{
  "num_hidden_layers": 12,
  "hidden_size": 448,
  "num_attention_heads": 7,
  "num_key_value_heads": 7,
  "head_dim": 64,
  "intermediate_size": 1792,
  "vocab_size": 2545,
  "hidden_act": "gelu",
  "norm": "layernorm",
  "norm_place": "pre",
  "norm_eps": 1e-05,
  "positions": "rope",
  "rope_theta": 10000.0,
  "rope_fraction": 0.25,
  "qk_norm": false,
  "attn_scale": 0.125,
  "bias": "all",
  "tie_word_embeddings": false,
  "parallel_block": true,
  "init": "normal",
  "init_std_qkv": 0.0201,
  "init_std_o": 0.0201,
  "init_std_up": 0.0201,
  "init_std_down": 0.01,
  "optimizer": "muon_variant",
  "learning_rate": 0.00787,
  "lr_mult_down": 2.0,
  "beta1": 0.93,
  "lr_head": 0.0081,
  "max_grad_norm": 1.0,
  "warmup_steps": 200,
  "schedule": "wsd",
  "decay_fraction": 0.893,
  "decay_shape": "linear",
  "final_lr_fraction": 0.0,
  "batch_tokens": 65536,
  "max_seq_len": 1024,
  "doc_mask": true,
  "train_tokens": 325500000,
  "max_steps": 4967,
  "dataset": "wikipedia_en"
}
MLP neurons of a small language model. Each row is named by its layer, matrix (up: input weights; down: output weights) and neuron, and shows model dimensions 80-175. Each number is 500 + 25 x the weight over its row's rms, rounded and kept within 0 to 999. Numbers have three digits each.
After each neuron's rows, "fires after" lists the tokens most often just before its 100 highest values on Wikipedia text that the model never trained on.

L3.up1078:515535539482547491510483511482525481505502489447508476490521500534497505507523498520525523498424485488535495533508516475458525528535496503492483543509495493505491488503488520516418442481494529510480519467516501475515493492502505516535499509462520471452464503459488510501471485517485499520
L3.down1078:542464463463440518488473489521532504475545493516535515517529513489474455513519464506517546483507501509540474484523491519526495508488502462497480470487490469508498515459533470484572508530531507474509483477494493490507525453490535501478540487489472491520476531483469479497506522486493481483
fires after: " al", "ol", "z", "u", " P", " rel"

L4.up996:491495495507492536475504488483515534522517531515510474543491482518467478489486444487495506496483501476470461476526525542510523500508500483515482441515485508456538473466485506483472514530553505518504492514547519468481490516492536503526520560471515502500494483510501483527493500479475507499
L4.down996:460515505523501465535475514496468514451481556464472481513537437486471538502497527497502499512513466539495538460499485522523503519494485513462511513463499496486505481511536513494547488497481481439552487478462485491531503505484543484483487494505471499496501484504499485465513519459524507486
fires after: "y", "us", "1", "ar", "2"

L3.up935:517502508491475485493479534509518515524516487450455499513502464530547535529489520482502512520486463505517491543510477490516497539505530501488457495533474495511507503470478497509516497472456436507476466496491471517524488489504491509536535546481516467525508522506488518502508527482484493499
L3.down935:480492473530518501516556482506491488492454531467486542480517559506510481480516484524528506510480495513522532474566535516528488507492479510537448483476512495540487473530453539513519509506491446513520522529513518524489502514504488512505502481507479492498505527520480477509521502466498465475
fires after: " p", " W", " M", "W", " c", "P"

L6.up1293:508463543474508517517502480506543502479485532490511494488524490480506484456509492519520458486472516486510489542516505485539447519507479470471501495471511522509497518508475501512492480517533526498448504534492491528531511472490494500506524485496506483482461542588496489554524512497511507540
L6.down1293:508533508484527530462476527506497489485440505557507552517491479462494505505483510516506484429481526452503471506470495484506488497508472472501527526504512471491499513517499456478494479512526492550514528504532466476472496451441505487500488521516514461471521490479499498503523493455481532489
fires after: " |", " D", "6", "4", "3", "5"

L6.up640:545502489528477539509527462484487483507508518474502532529452493506570538490540545502464481480528527502500520487559491517510530512485506510484513510495509497485481536508529513498502499534508473455508480528473533508507484501476514483455508524472508510502477517509527532499497460548490522441
L6.down640:473531488457483462524513480481476476535475535472496471487490493533507507479484493489460481487564523491528507505545528514511562494496492546490491514509508485483501498476520487484455492497548469520516493518509529536490480517516531484453519519543513508525495496510541511469523482461496483469
fires after: " F", " R", "f", " f", " V", "re"

L4.up875:529488455486512516472518455479509472475503478482486503533513502450523497500497509540490501471443532514506502474486502480492477518514504493482496516519507528510487466486544518501509492503546488497556495486499535466517482498526442502493492470538484536520500485478495489532522531553514527512
L4.down875:490494553512489472535510525490520521540534511514474482506502515542487516486468488578430493513521519469480516492530492511456507515498511506501518506534458492515518498470490514551531457498462512537548492473448528495485532485480429536490479475511495502495517494493506528494518480470470478506
fires after: " Ch", " St", " C", "ch", "ist", " T"

L3.up1521:498501467525518473482487506497488468511456481504502523506469511498498485455515473451511486522513496529516473498534492495506529528478463493491549504524507495520547489497485534551514482438509494472507515467529560483446482481537530487490509509496502527518525511489517476468536520502534462522
L3.down1521:464515508481529515499495502516492490567520525496475507442459503501497530506500488474510494561467461479519523491504501479501494472472516491508500539483528521522506474531495537452502502497488493503511518482497482523498475489546549498461471507503486522494465513502487490497517489520494502503
fires after: " ch", " Ch", "y", "amp", " Sw"

L4.up786:547492489521485464531496515554514484491490481521501543482474461520474464495514477504477486522468473502521492483509543440476501518516519509510483507469520487503469557520515493484507492466509457510527458482444481524475501519511509475511504535497552516527536507448509520496473461465546502497
L4.down786:493509503541508505463455508523529458474488486510554509512519497487505488448515472464469510518492467528516534492470505468506451525512519482513481503497494506477539479480497472518501500515544537519500478490516507485525532482529484508525488484477480511503482524489476512489475524520519552518
fires after: " P", "he", " G", " g", "emb", "op"

L3.up666:517543532452489488497509513517485477502539490502481491493527507485500495447521511463478511510444508505504521504502541488529485529477535537526458496517504502480504451503515451501507504498519553482524472547488547480495497522513444475479487521465532512467487483509518517539475527529497494528
L3.down666:489436462499506518490494484524493453547498510505508526535480466545506508493512474471468491452465490548486506526492500526469487511487478524436476457526521534484514468478502491501471471540499516481519501514493476527491489506531504523504482504529499493476531540481537498517486479477484484420
fires after: ",", " s", "oard", " Car", " ch"

L3.up1668:494466473505542481507562440564503485477496466509463472502473476498475525523509484491516488522537473472525519520518479524489474475509505495484504531532476455495494478517481459505496498515509529477492471521489456492505478491502494520469477486463497488489478522493513551488499483517527498461
L3.down1668:505537529501513509487482519484510468430485495471534456501458470553524548480536485497501477520499496499490507513498491500497489491471502511492514490536485498531525494504496515506477465482520495499482513425503530515501484557521488509462445490477498499490506540482506482494515495488482481518
fires after: " ch", " occ", " le", " ex", "le", " p"

L4.up1301:497471519456507440507546448524515513481504478483514500436500486518548463491501472529522468526506506462461511494534503510487491472475488487557495516484457505485536511544472492508500579519497493542478509477521524501509500527548478437512501518520480466475483542465479506480510499490490505523
L4.down1301:524545512506546515518473538496509483505511500527500517513509530509495507479524506530492505491556478439539467521501490461515444533518508505495524508517493490490512503505493514521473491508501485514475492510522493477465495456501511484558489434497523484499504460559460536463499503498501540500
fires after: "d", "oc", " c", " he", " Car", "3"

L4.up419:515517506503493498470525506501531465518513475510515447515489517542440468483519483544493504530442479509445479466523492468532510504492483497503498498532471482479490440473539498481510524492486499529532520503506479546543461455512480489465508523471509475538506461490482474513545489477484462508
L4.down419:514507498526539474468503480510469504477482500525500546525489488501431489457488509489487481565466524500457502493514524470492526486456447483538488495472513505492456465484500484513498498515512543508480513500474466499531510499495501486520496513464476519524442543481496487531502469502491497495
fires after: "-", "2", "1", "6", " head", "up"

L3.up341:481477509486498520510523458526448483486481492502547517504484521511509522444528537479549503495525498517474509529530506500501448523496516511492515512492496535542478482517507535502521509513494569497499491550478498517536526498502466465505469474500486533503467516533518540502494503502502543479
L3.down341:472490475461465480495532544505509482487483529476477507539491469523482511453512501503490486513498489490530486509511594518480495503506531510458499504479505508487508501516456490477530521513536494498509510536502470546530557526487472514552516505459512504532464534510487505508510494497466552497
fires after: " Con", " B", " con", " C", "ater", "d"

L3.up1126:527465498467562496469484503528493531461499505509542488507504510487515479515453453496457479506469553533494516540458489518511483522516475508489485490467521549480462526525485547523518506482513487490530455500474493488483474488514508559495448447501496529516491470466481502488486484482474473494
L3.down1126:498526499505509430470495529478523492500527521496482492468525498509516493499545520505500479508539477540523502491522536473486509488488506453512499501535468509516503525511512464478516480507507518461515524503516485526529517544464506443504532497479498465530515507465514484489470492509501500527
fires after: " T", " profess", " Ch", "oard", " Direct", "B"

L3.up1753:454530400481491516508489505521559519521480501496545527500511538508498490519473468517481514522454494492546471489490504486458526495504494539483487531510542505528494480509518521493486519535473520531502509460490514479514512496505507524491474487523497498516461517496527537478557494478491529514
L3.down1753:525508499491511476498513488487450487490550464513508514493458524531519493471513485552545540477526545486473528523509485488477490546478524473529490476504450542519524454482509490490535447496527501504529514489571450468490522489506527488500496488451502499530501480464470488489494502494502506475
fires after: "em", "ol", "ri", "u", "im", "adu"

L3.up1502:471460513539465522488503508509483510505511528521446466486451488521507488470446480537467534479517505518490520494482500527492508558509493508500462503499493475475480532487530530505498494491484528487525497483511523487490474540517518508488480470513478505529503475481452469483480469472478503498
L3.down1502:540481498511507499491529534439469556499490478511506451487496531528468469495467523485502535496504458503546502509516501475534528481488524507483514475537469502547493469517507514527500485518546480517510468555470538483493479464524503503455494478534507460491473518506494508491481541504470495454
fires after: " K", " U", " g", " bel", "ch"

L6.up236:522517503528470518496494474495509478507491501512474462538458525496503485546467525433516536507504484526497512490495499502481515488483515463539451542476527524501508478484519488474492482473501542552468440466496500502453510505536508440473514532507507507474465500501550504532449589510514485494
L6.down236:486549520496511517510503488508476518470491498482520523487493511494505483488469494485494514485479514516510457586499516495502471480542488534470524516525501533508490492500464497476461511469478478520495515497513437540552533517530525487524487470499460504527490508475487504533488538478477500510
fires after: " B", " b", " E", " O", " an", "at"

L4.up987:544510501539471529474492521451456519489466517483533491509467479528512476461518517515542517483449515507523538487464490525482476445512489508456470535459503501500459469468499496501481495496516516482505504480522469482502462505481481481481502520498478490483543524500491567504490466535511532517
L4.down987:534505512520538538508496546500496497525462516477469504503487480499472490518495498480523479496505505537532501511545540484478543496474487511465485468497496460485518505431465545449523516534487493490501524525526472515530499517473476442496481533501505505481506501499485479508486523477521485459
fires after: "o", " go", "le", " Bo"

L3.up531:514503503533516504506446488481471533525501492518523517488491538502542480518502494481499457456477515521492439524484498489445520522505484491477528494505515515463521532443519550476516505534489527477531472542476516513486488505477452448494515484493503548505501497489493472538457535549492471494
L3.down531:497497493473507555503509478503512501505529554529492520510485482466518520550509511483493517510520486457503498469499480520499445488489540494500515501518487482467516508492467497502458492477497532440498492486506457465469479536503494500484507521494515488524531464473531496474465554497524514545
fires after: " H", " An", "h", " A", " C", " Is"

L4.up453:495468450517505528514518501466530476461459507530504482558531468534514526538518537513527485473505468544522501525501545502504509502505495523501487460471525485486487491524513527509474522483511441490492503454456523534512483555524499522503511506496508497549525499499546493478510492506483482483
L4.down453:495501510470484466508492526427500523504467487503490483493510527473519527533487527500476501512458494528480485487505529518497522506463503476463517517516468529524503502512505503564494497493488506504518493493482479507456472457509478516491505553505541532428516510539428511487535517490509485499
fires after: " /", "c", " Sw", " B", " g"

L4.up1184:515520475508492507515531493487461503454487506492538494556504524502539552529508500500507509510482512467478472512455468480497479477538511482482483525427492505507529509538512519512520509446497528542497520501508507552509504475514518498500491488511527496512487507499504476553462444528481487516
L4.down1184:538493516503481482506456515487512548490492534542503511505505547518492528477511451492476468491517466498494490537516569527466529484518472493465483497538497487497546518519500535489469523544508512472454502503461532483486481543525509522497525514520512522478476517455516493533509551465493504496
fires after: " as", " with", " ro", " sy", " at", " so"

L3.up482:474536503532495512539496519491469547462466525504527512513502534522501545497533466492518486513503511549474452456509503495499484532507488460498463543529505538508469507498495543465448473496449503501454472497473492498516505535494526483477483452513480540515504509547513474501467510509506494507
L3.down482:518517515509491510497488531497474462493492465499488462493479500527512538529519493519504530483526538514581500503544522535478522509510504481522497534501536506479493480534485479507432528469490524497465481501487517498469489503510458471502484456487491547501478502495480508480492464526534497450
fires after: " F", " P", " M", " G", " f", " H"

L3.up685:541493493465450519493488502495484516505497503524552511533515488463489474495524501493466475496503512543467544485458481520497518467493492490480480495482474530500514523462519494497550462484531481479514512462548512516470506525500528486524469520482479507512497499486491519524469500477440514510
L3.down685:513500501481521479498496496505470488445538538486494491483493505548542509488476526491531525475516477465499471510507470512528484472486522496501494496529480491487482510504524531480451517487534528474511512493508500466549481509482534457539500523500513478485496450491528477521532493505464523509
fires after: " ", " ro", " b", " for", " to", " re"

L6.up1187:469527492483503528543489494443508525488510516506532453498479539512516493448526478506468494516531511447496537521482540496492502508497472512500451529469499492525517505496480485508471479522507453532483510520477502504527453440507468469494524555478469516515486485486501474495557480488493480517
L6.down1187:473550533540498520508455516505516456519469538459499482475462482464478520492484508527486502514513458509483501478487487500470530446517493503492512484483491484482528479527508525533486519511495525497475505470511528537516519483494482509531452470493520521481499491484507506490543493475502499465
fires after: ".", "}", " in", " km", "0"

L4.up1487:480508432469488507532506482468509486497477483487537482510471505503551498468485510475533517470486502522494492482493501535470556480444526537518517502508459454522495471431492472459527479522500484479487505510523502549478465487490531493512539494518481467506548519495527504505476490517500540529
L4.down1487:541464527568477504543495476455487514516519485466487494543544495481512539522526518506531509489478506518469490502515464464492530431515493501537475495500490473437491474516478492521516479531527532509511551496543511465497520474492507509494486499536510475465519542496507519506527521536503526513
fires after: " al", " R", " pol", " r", ".", " pr"

L4.up478:512451538502450505563488547447533490503491501510515478461520493469519502464444518408496476479508484539460486562496467507497506526543467537515522523467489516514485541515554523487449502469500494494508443479505460466490488501471496488461483517487505557504500515495515549443511465499487505495
L4.down478:507462495486501451518498510557467500529491462479479497497559462512510537512519516537498474510499506481528535442500497515508504512500477502517468535524466443450549478520504502484482505491479535516486484428513555533511528490504499505525513540493471499486566520503533519525496487518525495512
fires after: "-", "G", " G", " g", "g", "ack"

L4.up905:537526522517507489529483477497550528507471507523525478519507474478508517483523465529527547551481487520521518512506496502482481547476492501515502507522457502477479488488506470505455515443513480491543484498546526466479537488528545483487511520509536449483465545533504534508465538509500533507
L4.down905:460484492500474511500494530498504526544476485496489475502473565473480494530468506512502481530529479477565539513471486527528492487505486491523473500483463498509517493480441467508541516495512503507485490501497488456482512510488486497485496485528454492541524474516452542497514464534499494483
fires after: "l", " ch", " Ch", "il", " tr", "id"